MLP neurons of a small language model. Each row is named by its layer, matrix (up: input weights) and neuron, and shows model dimensions 320-415. Each number is 500 + 25 x the weight over its row's rms, rounded and kept within 0 to 999. Numbers have three digits each.
Before each neuron's rows, "fires on" lists the tokens most often at its 100 highest values on Wikipedia text that the model never trained on.

fires on: ".\n\n", "."
L3.up3069:495512451484568504508508521512530524499486493457482486539491516512538514491509512491524472505505459534498452483468467511470478534530515519507548488470499505555495496505456500552494516570481494515496511517453512458532502469487539519475510521510533565471504506520516527518551477493526507477

fires on: ".\n\n", ".", "\".\n\n", ".\"\n\n"
L3.up2989:491505477520475465467535510490485538562502511474462441497487544507569551488504514491474503519535476505494455507477444468495491523479519509487462457499505531548508459501490497526518509532473515460537470508499476491530483531476528523480503513553540518432529531505505524456483484530531492492

fires on: " "
L3.up901:502479498511532503522502477518464436443492511511498527469499561508470525491479536482476475504521461525482474492521490463479464485519514501524469495538469542500495458494506507498532528509489491467503528541540466491517481508474504467484464459501544521508510479512475516502534469503524466510

fires on: ")", " (", ",", " of", "5"
L3.up262:530501524495495472480539517469435506440514522525506490502523508508500527474487540515507520492489451480526513472524472502513485515471475501507526496493510428449532452473484465514524485512487454501555510421506499497502512468509524519497440489445543489508494460497527507497483496479528495490

fires on: ".\n\n", ".\"\n\n"
L3.up534:507495509481493484498493496471489465522526487475520552505487534466508495507475522499471501493468482522539474515508460478468509526495498542489526511475526514496431509514499520519506500521519496509523483491469516509492473493478486508488514489504511550534518504495490471480483519528516494516

fires on: ".\n\n", "\n\n", "\".\n\n"
L3.up2840:489508508523501517523488521540484497523491490527471515550531484545469503488500486523479502513563529491467537516513431533477530479477488500497491480470511477456495517492543508512461509501486488512484560480496552503465492453496460496482495512476486519486507531414499500471540453498557523489

fires on: ".", ".\n\n", "\".\n\n"
L3.up1428:513450498499538510498496475506454510462510515485507480525503528540510500503489498507487485517497438523493518483512492501429463527516529514513532507506498559532493441468483528542500520528499507491521487556518510485544519522505520507472461480500499512522522482552494472521475484513515510466

fires on: " of", " War", "1", "-", " first", " after"
L3.up2888:500454493483487501474478451508465514473447507498496498479503496518511490515457442505451479478515541521495481474458465482499521485471498518475503495487476550469560531478490502494523477474508533461530549443513488480492522495481480509475527543493498474482513459514518504480523507460512510523

fires on: " |", "an", "n", " lead", ":", "p"
L3.up628:526526457475504510482529480480486533533495492502484507440525493534491493505453522521514542500505500488483510504542522519481518506505493511520537473499526507512493516468486502504500510500524474474504516489540535502515539473495557511536450539436506514515512492499499526536467489488493519505

fires on: "0", "3", "9", "8", "7"
L3.up2287:498530496494510494504434471480446503458499507512483462472536478496495509490489505506547520472485487466490520498491465462500481496535507500523512541496501516486481440520503500492492476477493490505508453542433459481497473456484519508497465511495497481515481476492469492483490569505472510539

fires on: ",", ".", " of", " in", " as", " to"
L3.up562:499475484500495473504512498496507495550520528490510530505488480504493494500458513540442494575506502510470476501488524495500516506517497517531506481495509517555500515462462468497534542492468448504472520473507491513509448512541503500509481471475492548523496545505551527525516505464466473518

fires on: "0", " of"
L3.up1395:487477490490498478490447455475513526438466483490532466451501535520477434495478501535500455523514515509464481491461537444517543511523551492474541495463479511490462493489471536488508496477529521509517515511494441509492475492529484503510464517508474504504479482523503498515477509531507497523

fires on: ",", " and", ".", " or"
L3.up1952:520537530502485489543487465500504487501472506491494474509494519530497516476505517482487490518470453518499528487531496541500463493477463522519495509513475463483536513537517531533517488506480496476475505483529467511528484519481492509519511499506470508463485461508524521479503531503477518480

fires on: " and", ",", " to", " on"
L3.up2528:517552506489487509491468492514513522505529478499520512486529480469498494464505506535503508527494481516519514480517500504492454489518520520504524501531531489483482527470480519499507494513509440540523490518461495540477511508459467530532507444513479510476491526490486518501527495496485509508

fires on: " and", ",", " from", " of"
L3.up1312:504529528516500486470499480509514495473526508501503542496494491501475532452477518488549522546549512505552474503504511493504486486510467534512493439534487504505515512528460522560505535499478475514503498516498554541442546518485482488498503480474511474461520490478474481457514551489467484467

fires on: " |"
L3.up2770:521498513480469521517508496556483526566479491546474479496505481533547471530469541493524496511489492511494487483466550504465530531518521527441462486461456491506492449506530498524498498509495475513499508506537505543509512467526495494463445450483465513484492524501500463484505458498514517483

fires on: "6", "4", "7", "9", "8", "2"
L3.up336:548451532533504516501439508534496517504513482518482475530515478500492520499509523512523525482539549483485488501543483494502462476443510516507490510485497502466502526470483501456491514514474503511517486494521512513477498503469517505499459471507513508498501472483486487540483511522506532496

fires on: ".\n\n", ".", ".\"\n\n", "\".\n\n"
L3.up2113:515522529514498529489513521541494521455491510488510498532470475490585495537516505496513498530532491503477504472533527539479545498498511497435502477484528541492500508514516477491519468514523503573494515527506505491522492501493501482455482524524536494542484521471510466517518503510493511513

fires on: " ", ",", "4"
L3.up1844:528485529509503485486525529492509531532469522486521527459505492490492460458521527551523479501475497549509503500456507519481500515529493552513477491467540498488447499468475484505464515529508497513541462503487448543521499488449476531491541469563467490472491484487525552523533551502516495500

fires on: " or", " c", " around", " (", " side", " in"
L3.up2453:500498509466474470444474479504537482487498519523478575516510476518513481478467519498491497528513537526556480478521517503503462553459507467509459516451514489473483523502514509508531478508484530495499457524467483502505536475474537528531541459514508500507496504476491508472518457498468510508

fires on: ".\n\n", ".", "\n\n"
L3.up96:479521524464520526473494538503532498502520478471500532520484496495514511523534480503513501510501501459489457496485452509469530497464484532485517455515514466549511496540489466519520470558483553512507471492502512425516475460470521528538464533458483526461497515525526493529473475517525508489

fires on: " and", " (", " Committee", " or"
L3.up2682:494471515476509457531507490527519500515500538471472487510538444533485565508498517503527495532562534484438530494509471505521490556502527463483468548478477543504511555493483515515487516507500471430532516532493501484491526488503489523509525507519538510504498499534476496512494470523470537515

fires on: ",", " Team", " Chart"
L3.up1912:487521478528512497455485483497488510489527489500507475492504556504481524482494505542476520474503529502518503523520489532507516490557478497435488469500515502560528465450539459499489472516477530501509491551480498502481492508522495483481455496490527512513531506489484506534519483505511456516

fires on: " ", "J", "r", "9", "1"
L3.up1485:506517521502488453479494486517550507518513484499497508532498468451449482491456501521500509505528471492483498514525492459498500515510482547495503473493485520501513498520469487469497463519526522474519477544514489515489518553497543509488492475487484487498527503500479518509506498475478536504

fires on: "9", " (", "8", " ", " \""
L3.up470:550500517486496462533497523512487538478480487497513518497450500470497483496496523486559517471520507532492522487500488506477475481527544496488462495476549471487533491490473510492512508531547509488500501484489428501471492504492542534501523500498501491530521498504477508506521499523510488496

fires on: " ", " v"
L3.up585:503495500487534482495520509510530486488516507494479531473493515506501492503513469493454575488503488530507475483524482441485488495560524489517483486498491537495461551528482529509555499517473473477484507489460533516479460531529506503468435505530474540474573490498494499495512512497533532520

fires on: ",", " Bh", " Brad", " Team", " Pos"
L3.up2502:486500479480489470509518496566490534519519501445512526469529530526487504463483489506479471505481510467495534482541483520510503532476473495516535537517503498495524463462507478510486496530518535482522497488460534493424569497517489475462483512495524527487507525471486502500441475461450476538

fires on: "0", "2", "5", "1"
L3.up1619:557516457522484492525497474521500500547492553496472538496457500506494507509474485498472469497489468558465532507494496507508528477494494513506535509450454497430535518477465460503520521474498517511492514544483526497464502473496558531436495504477516493480521514470510472523506490467476538503

fires on: " ", "1"
L3.up1035:498507495500531509473497470526536496499547530437537522502493493503517522530510527470456436498559474511473540483489508506503553501494496489488455511517458512510518506498536495506497433561464537472528556453508572492465472506491508526493490510502520490486499477472507506489483519492510497518

fires on: " |", " ", "h", ";", "8"
L3.up2032:499546549531478495511484494489494439527478544475516445484506506478514488489507500481495469486541524499533480500497512480522546520491505490475544488525457516506518484532471499546535498498516465463526484517481526528554490457491557458569479519480471522483502538522475504496470514509515497484

fires on: ".\n\n", "\".\n\n", ".\"\n\n", "."
L3.up2388:524502518505518478487474496536502478516492492465499519546515482509474505519501470511488502460511451504476472494489463522457489521486563505480487519448524480517456508500512532500477462530511502572464534518454534466500468493492505477473524527530490561485483497424531487484544492491525496485

fires on: "1", ".", ".\n\n", " season", " if"
L3.up2928:519504477512540489502524498487498528487487523519454460482547502479514506523539493507520470511499519495487471491499527494502506519494538476498472500483459523519460533499471501490481525502489514491513507510499495500514513477477492529520541532485461488469518490529505515553492570523527482476

fires on: " |", " of", "6", ";", ",", "7"
L3.up977:509488503523509501552534552531523480458453489496510507493480490513484501486515483491458501466562521483551449475539487524502491492530494495479587511500478555500518555519497505488479459520480533461535491507507530495505510477484540488530438474482534524500506495534475508478498526509495526487

fires on: "'s", "-", " of", " to", " such", "0"
L3.up919:507491493492521505472452472511531498458477491501522515483471505504449460506517476483534495493506528448493501536513556499489522459509477511519513455483506470527438555504518521522514463463512498482500503517488476507498472523513524478470459500481490509488493494490524501548486463515489480497

fires on: ":", " to", " of"
L3.up1872:497449548470532513546482504512512519523482480518533479493474512507474506500496546512510481519527521473495532481555506461514533513498454515495523498496492505506462534467503519452470511487526517537472575509512541522472523471520470502471506489473462532532509480482521492492514520538494491500

fires on: ".\n\n", "\n\n", "\".\n\n"
L3.up1766:486507530506523496514490479540522509519515485516488491485481509504554540513461535496533531491528476509462514482482531430464564526511473501482520497483493539516474503533465461566497500494476481520554526528485482506511496479508528549493505548492492537487492536529523481463490529555520553510

fires on: " |", " M"
L3.up349:482478475490524488501517468496487485493497496514476479503519534530500516509499526491532498501461484528520494523472504490498513505513487503551507525535478486483478480524509510490492509523507501463483485511548520522499500497503488528498490535475516570494454522448460515508517501477455543523

fires on: " ", " of"
L3.up2828:506465536509485468489495503530492476522540507485497454460458530481503513478494540517527520470463442506533513521494525508492504494489459528484453445503500493485447494513504506530492475465526486462441537446483508537470493462509519472493483525508505539454517496530506491522518508483443521541

fires on: " |", ";", "7", " |\n", "0", " ("
L3.up22:516473495500436479508502504485515485484502472527472526512488488537507540533466525515510512472471473511473504476531501485519472549516490523492555461493459532526452508510479529478471507532483500516518474493497513462454471480495531522503471513531534483501498469534515472480510481496544507511

fires on: ".\n\n", ".", ".\"\n\n"
L3.up2821:468539483487559508480481507498475542522509497469464515521511496514491512492480485464502480505508472483513497502506482483478517467504487491501542468493499523518526512547507490518508558511486513510518527442499552479544487480492491530506468545530437501486517521498525486526505484523512527537

fires on: ".\n\n", ".", ".\"\n\n", "\".\n\n"
L3.up3059:461483544493491506485523524523526504570502509466495502525511498525547489558518481465517464478501520495477476513529465474490518502485488522538497469512501509515496506519519495513497495532474522507540486540467509499513505501474507506492491540509543564526482516514503478498532500502531503502

fires on: " ", " |", "."
L3.up251:460472434490463523491516514465513434491508529515515502516507539486491501458521500473440466488599456509481520519507453500475479483501480544527487480531467507508442526482484472536512503479483484457525478476476485567546536493432491526492496523477491490466474510525539449523495484538500468519

fires on: " |", "\"", " (", " time", " –"
L3.up2698:535483461516455512549476532531528482513525470551492524506494487528515478513472514528528458480457481523495514515536518535500545491491474493541462509526519498515529556524511474512505504540479497490506444500523524502497548553503510522521470481505530527522512473509452510488510502523501521487

fires on: ",", " |", ".,", " and", ".", " ."
L3.up704:511500488479486554480532450498506505499488497484546458499492486508509521511488550483471529534456470498439477490527540532561503500462500479555497457504483527469505491482536499497492514498498465509509499510468483467517510477512511500494486448515524481449504496507514513504451540477489482497

fires on: " |", " "
L3.up2612:541477518472525537467494539531493505508482458493483523525495510539495464517466500489458537514525539526478493511487487520534518505538531537478488536508480514488462474540501452457500537500514512539450504527498463535517510480531520515506507451466484544518512485472535501526494441526508477497

fires on: " of", " in", ",", " |", " as", " from"
L3.up1326:455492513517516515526511505507495483486542472528528488498423515507504485503490481479490507510504497478538484526530490489512547516506514505537534490518502472535547503536473499491527484470509489518553508492532488474474503491546510519515492458505499458524454505510484540499533482470495459499

fires on: " of", "-", "s", "n"
L3.up2073:497487475480514513481496457521466485473483492515548488425491455516506500501501492489525476540494483458514493505531496524473500476509509475465510499484541524519502493472505453472568522498483502511513449521478486526506543538487464551521505481516515462478471488482517510505511465509508515500

fires on: ".\n\n", ".", "\".\n\n", ".\"\n\n"
L3.up983:514470511481505458491539540492492510543455504494526480517544482494545505510483510476531495492480482467514493517492475481487501485522515473491504496477525519566499469490486461529515520527521533458504435485501515442552524478488520519501540541477522556514513515485494521487537471507557502528

fires on: ".", "s", " de", ")", " des", " in"
L3.up1306:499558500471477493487489482526484517512563554520493514474488490475516530532539508531491482509518520497500478503495488521535501531488511479482512487490551515512553470460534482508483472548480519512478537526518504496506464507507457570488513474506486475493494504478491446516499513488446491492

fires on: ".\n\n", ".", ".\"\n\n"
L3.up2556:500495485486548462474503507501495500514459497444449498535505489500534501481490518459524481512501486511474473502494467471468502496506498516496559513521463524510462471514458507513510495541474528488530506505459528484547522476485529512502498524531524587460489527520527527492561509515551500516

fires on: " and", " or", ")", " to", " of", ","
L3.up338:476518499478546506508520512486526474499481534465454502521497522500466446512511475491522493498475526477500548497498533472519475486502502504509500507492509529534476523560489514536488481522507516504461459527512479507489517524492489517463517505544508514479522528445483502479474527517493529510

fires on: " |", " other", " ", "M", " C", " |\n"
L3.up2600:468484533508516499497512486506489506492503466488528526539502473515487469479480522495526553514497510483538497522539484502497525504499481466471527518509500504499449504520528418490507507524493495520460509483543478553520528484536492531507487466476457464508508510496556515485501503501481472530

fires on: "–", " of", "7", "in", "2", " in"
L3.up2046:517497470487497517509459480519485506508500454530538503514532449477496516468468513483498501502525509525488539500502485540541532496512498537558539523479489474469531528514485516497504501489531494481513480487497523477467519499486477519481508481472506507486538533505520528491489491504504472467

fires on: ".\n\n", ".", " or", ".\"\n\n", "\".\n\n"
L3.up1878:558499515483511496462515519482522499468443506496540507512505511523505473516491520521504477482471511521514517456507513527496524490484525503498483497532521488520478497526496544496557525509493508530497548542505501477523445519506538486549517516479497527529524511476489456464463485476547515540

fires on: " and", ",", " to", " or", "–"
L3.up2474:499532519515492471498480483500471514522509525517513518511513511469501486543518487514456472493471536501495475453501508502469467542495546465486467476491474459491471468504482540491500475520511494508509460545509532484519519497487511483536505505481508514478503499475506524496474480506509517469

fires on: " |", " ", ")", " for"
L3.up347:506525462465496473471483509478487504447491517526519488515487504470504492540483462495492479510482501488466462491498523480491512491477509491456527464503538488546529502492528470514511494478483489495511500500458503463482502523481549510440520486507474513504434519457521518528488522540523507522

fires on: " -", " with", " in", " /", " as", " on"
L3.up11:532499459498451487510512490494535512517519480495520514508479506463528528492488504521430497507510496457504476491507503509542491489506491535486521503528511535515493528504476468539498511468510511518464465510529477468505535494497541502526467516469487496497467506474496521513464537503505498462

fires on: ".", ".\n\n", "\".\n\n"
L3.up487:439494493493507484498513546491504505507524475467433508525470488507507526494539465525507506545509490499465462493486500489497490505499520508451503486488471540568473488504473497514514533567470496529516526465473523426513516505498529522495514547515494532465466505530529524513521474521535544499

fires on: ".", ".\n\n"
L3.up2598:474476512512535480479535531489496507442533474448461488539482474522503491479507479449507473508493502482463533445524523510495511479490506511504491496539471528502478464482500486496536510500477497463467503473507543488535537532474518501507516486504502512520466541544507518506502468497480472486

fires on: ".\n\n", ".", "\n\n", ")\n\n", " |\n\n"
L3.up719:480526505525550480486499512481488522493477492510486492445497519553532500473525484498500448529533465524444515473497485501491488559491495513489507526504536479518437467502463482515495483501497481500483518500516516474558500492478478466514473522485491494487519498518522522537473489519505550454

fires on: ":", ".", " record", "ar"
L3.up176:497528503513503479543494509480485484475490510501543515549486530428480505497516536501527483550459515481516498471477476490471511495505501456481479478511494506554500507514514493522494520515488507486456487483506477514511517454507503472489494447476505520481538487516482507443538477518482487486

fires on: ".", " well", " and"
L3.up393:486535496559514507509507476535509516500495504466472491542501541542497535544524430472480469490510491460487502467528541502500492516507486492523506496490491514499523535462496473474480522535510516537498516501494544495541508504505532505512503491481490531506468519474508489554523461485496501453

fires on: ",", " (", " Records", " |", " in", "'s"
L3.up2501:512528499526496489488539515501501525536475510506521560463517489498499517498530535493533524450519509512517516496474530515448494471490438485518482496464489468503488528487478494542534473532505464495549469488494518503456537458478506498492487490493498510502528544519507464495518505476513501550

fires on: " of", " in", ",", "och", " town"
L3.up2842:511515487471521520511458535524466527549548545533500475492492488495471456450504520490515509506494496492506487517514468510491464479522515506466486466474461498468547519522478510476493466480581437444531499486500512494506529502505499496484514511480519508487492491522504512471485510539481478485

fires on: " by", " (", " of", " medal", " in"
L3.up2720:484516506471520507516480498499540499478514508485462460469517511497523463471492477508488496527539456501504473502508452510516496515503515478521490507482505498524491508526490486541462476559517528541463510459506498522548506509457513509496526525547470528495478520448505503495499549493532468491

fires on: ".\n\n", ".", "0", " |\n\n", "\n\n"
L3.up912:462510466496507545502464506527515509492520544475433494464535524527506488501489498506502482518451484459444517457527513432467560496496510477529515454530492515515530519511514502517480528508450508488480491507485517488542497482511476561511497524482506494491545503500522555494478525501514533541

fires on: " |", " in", "ability"
L3.up701:496457487474539485522493502489452504449499539505488465507494484456565473499477506510504460496508472514534449520502512522511507532532531495531456549492484485553450473547505482503501478500507500485491506465495499499492505508455487483441519510515451496463498491472482522537522521481553537491

fires on: ",", " |", ";", " in", " of"
L3.up999:493512471510462502497527461515496493502498559497507542499546510517496508523484521491472472519503488506528497493488505477525521460491488478480512439521507480514491524506481523482532534508458500497503501501515452502472521512506525510512538473463498475471519484432500555497479539466511523477

fires on: " ", " time", "9", "7", "8", "5"
L3.up2571:517488526490516497472508492496458494491511536526524522523483490507484482505489506503465484509486467489538543496505485480531483503517538496530500501553527502502517492474483523505497507520466517498513554549517510464506517446512503551519498497463494526516521477467435476462493518506506514537

fires on: ".\n\n", "."
L3.up1573:499515510515521447538461480507484498469482477486498519511499492493523532489481498508508526496531452522498532493467501510463487512459543505525514496476514551520496509524514495504460516524498490479497519518463549478501512465515581535497498516512498555495461517509509529482495467503500491526

fires on: "==\n", " of", "==\n\n", " to", "idel", " ==\n"
L3.up171:492531501492484512530468530468473537509493507480477481513497519506495516511492538487480502525523515490517508504517486495508520524514478508415566487484474464496513494520498494484468513496516484506512537514503544511552469481541503562511539489509476475497469538470474505514503517558509472493

fires on: " of", " in", " to", " that", " across", ":"
L3.up1061:496465507468491474490547477526532518472505514485488510508492465485511467475504510521487459503486540461500488500500516526457525516541486504521500533478481539521484553497521471521486491515500468478450505515508513545507525490507494577515495516522510510489456529508556496543533462481491445511

fires on: " ", " of", "1", "8", "5", "7"
L3.up1029:492495529525500496521475457479511502515496490488483494482485525511493517533516498504513490480489475503490478500540514538501517502518508506461579479507497453525521531540469501500535492499485511514504451497545529489522502498487480479541457492494447495550479486500508505476511485538499493502

fires on: " of", " were", " |", " from"
L3.up75:514552502480556494512479511491504482499479462482530559494497510475512512510552532510514540525484476490461487499446458478507500482515492524480495522472508505509498516558507496520455492501487522479435470518512547470486533517542491519500524470501501528519494518491494505510508456462512499469

fires on: ",", "p", " and", "gl"
L3.up590:473531475543513484485503479479528514494508541540469525488507518486527494555465485545505507490506513559530483454480494475496483519494486517496495497475504471529493475501528488517549494483518492496509550525487551505479490514443487537445531469523492534533472502434517486481497497508496491489

fires on: ".\n\n", "\".\n\n", ").\n\n"
L3.up2377:557452518527553467539497489532543505514462528466522528544531496507513455487493487482516494499519446506489502511511480473452458516511482506491494494451503492522492485476488500495490536461545502484507496515522543495513523513491482566504485530528544509484497461512532508558512473470571473473

fires on: " ", "id", ":", "el"
L3.up1749:467492474503522480512497494516485472453474511562482516517519471468492504439454495502510526486515483519495503472505484519491498416525518487486507421490480509471432459542495523542518512509551498470480509481539491472494466492515497469508520484447518498485455493494506506477524517445506470495

fires on: " |", ":"
L3.up2498:484483523475538543532515487518525521501507480516529537534513490549514521508491497537492527517472470506473491498536502483507514478513501525529518486505500512516504475534502473513522502505542515527519468467512568474508506521496535520527500533488490523523491487473478488468486481458501507452

fires on: "4", ".\n\n", "\"", ".\"\n\n", "2", "\".\n\n"
L3.up273:475548511512492441496507489503517428520496520524456501540506490508509503515507525480526454553534529485491516504493481487438483491526479481523518490513446508507438453529505490434489468516515526533515486475489525501540550499470540508531528534494546503532498478496485517506499502473535458494

fires on: "4", "3", "5", " |", "od"
L3.up2715:508499501512520465531500509488500502485490542479515488566529471469499463525472469492500501506540493486440513513506484544493522530500472497497518477497550572496468485486482496524534528515484493485522496529506519447491444509449531472477511490453484493497464506459511532571459487498485499473

fires on: ")", " of", "\n\n"
L3.up1387:468498451514507520470479534520451488458515506526544506490491516445504492480529531510500498515517535501519506499503466512513530480504507470534512493526492470489535512505484446469503519538494475471536515502475501529481522509527484536462501484492467476485499429489522477514507471499459474481

fires on: "7", "1", " |", "5", "See"
L3.up2904:479503478493490475487481535495484487457488451508478503487514441536470523533515485526448539507531497470491463513469520464493545531531508455473442439506509490519487486504506511466511561508485507508510479517479489476504482475481506507511501450498560483448508460528501490453558526541518474472

fires on: "1", "2", "9", " ("
L3.up1785:512506445559513483494507465492496500509525558478525509506508478541500486535501516509432493502467508513487524510494529515510492493509522524515529489488490520551556495515455451500528502491496501490540497476457496484508526522507512526489467513511529463520507537483475506501502487504475529506

fires on: ".", " of", "1", " ", "9", " the"
L3.up2580:518496509497481526481471503511506472527515468477514514523459482512478496538486516512462533528490478482483479522487442517468503553522520518506521519449504499513502532491491498504526553503482496518487493533506507461506450485508502505495510485462499530494519492521532517502508501506491497504

fires on: ".\n\n", ".", ".\"\n\n"
L3.up691:453498500495522514497548514492500472526509509446486482532474518480492521516485517444532459495509481506502482503509516527468526493500532503501483499492490485498515491518471505564482548523498533502516491472484500498534496480479525518495515490514471529477473533518528511461533494504541513465

fires on: ".\n\n", "\".\n\n", ".", ".\"\n\n"
L3.up160:511473505488490486542487481500521504493467510478473512524494489520497469486504453544512482499553461462477518504478473540483495493561456514499472501507481545517494512503479498508489461477452517526490518510519511451505470488463522496510536522508503536468499476543504523524505514486520511454

fires on: ".\n\n", ".", ".\"\n\n", "\".\n\n"
L3.up1572:486513486513538509476521492484508510492473498475494490542473507534531530479509488524472471489525483512510480472459450461476530519497530496501524495482495491534496479528469496527510493565464514481558508510478488463525508499472510513475539562535551538471483527467505539489540482487532513505

fires on: ",", " that", " and", " in", " or", "id"
L3.up1536:507496464523530475463487497498521548496503506475518554553502490526440536532457514485474493450480469507493513534521500502495486464524474510499478509521476520514515535485498546483483491515477480508473483511513485520498515507477539517538522509496497462510501476484498484498502489481481517524

fires on: ".\n\n", ".", "0", "\".\n\n"
L3.up2790:496495510467495536516494477503535530503487483480463524528515521478497535510507514490537525505475481512524461475478491420440511503489515513568499507510507525509507512475476541492526492514483496503487488491462494462468503495493495527478518517514512501517529484485481499493470496580460478485

fires on: " |", " and", " in", "im"
L3.up1128:474472463467497468498483519497528557500481527496481491492544478484490523484457507524503506511511508488501538497527540520522522498535513511508502509540501549508477507485489552519499515463495530494514474500544472460517518525455533519520503458536504492500460489475486497470545486545468543473

fires on: ".", ";", "d", " Pre", "ath", ".\n\n"
L3.up1396:493537518485509482503525512483456501494434490523477528500486499485471531499475507478482469472514494522471486503509471485492477513486491493461501519456491493494440521548511516494516437537481494495487487514484543466509530451480477491525499484493484521484533497509493520517517472453481500486

fires on: "0", "aw", "ove", "w", " sw", " le"
L3.up1181:492490503465471482476471474468532482511522508487491518538497542526471470491486490515504499506507471519501452480464498517480465512517523456478495503490512458457499506499478540463535498478541487506486502554450494526532554497493537529467509465524454467488443488502501519505492458491497491524

fires on: " |", " of", "-", ","
L3.up676:521500481501532512512483477506518488530495481526482509477515458493475482526557513560467507530460533514533514480492518508486534516492487537500500456479527524458493463494486508474500504523485475508506489522500505486510522489516520487491492472509503505520445454499480522530545476471479516462

fires on: "1", ".", " ", "ue", "5"
L3.up1813:526542504505513468503472504520553505481530533505516468507466428520515500534510496516469518498536517565507535522550468505527501469506522520526495485488515511499491514529480467467497448545501509490492508498515483545514490535522463500516507504493515476500470480520485531465494523518492491439

fires on: " ", "ur", "in", "ude"
L3.up1174:492479464502481477492464463477496515486497503494484533536537522512450516539512529528481498517495509506530490528518503489509528502511533473496505491497498503456519514543503572522502513510461499488464434488474499515505502515537527484497491509536513499482512447480489485460484529505482504573

fires on: " |", " |\n", " ", "4", "5"
L3.up833:524478477523482504521516454539522489547522516479490540512516554521489512543482552485490497519484501515517508471464486436485561544477528499489464529514539529506531460548480506468531481503497516525517505525505486522501478496520473490512493498510499469479515465458518482496480458549507491484

fires on: ".", " |", " ", ";"
L3.up1662:509485556522476501472443555507489518492511498448468495547487486453518502507471510485493501572468484530522523491516492531492496492504511527480487484488522502513476517543494513476512489525509511501485481484517488517515463505486465505535499481478463482505481509528539504527465504526490478507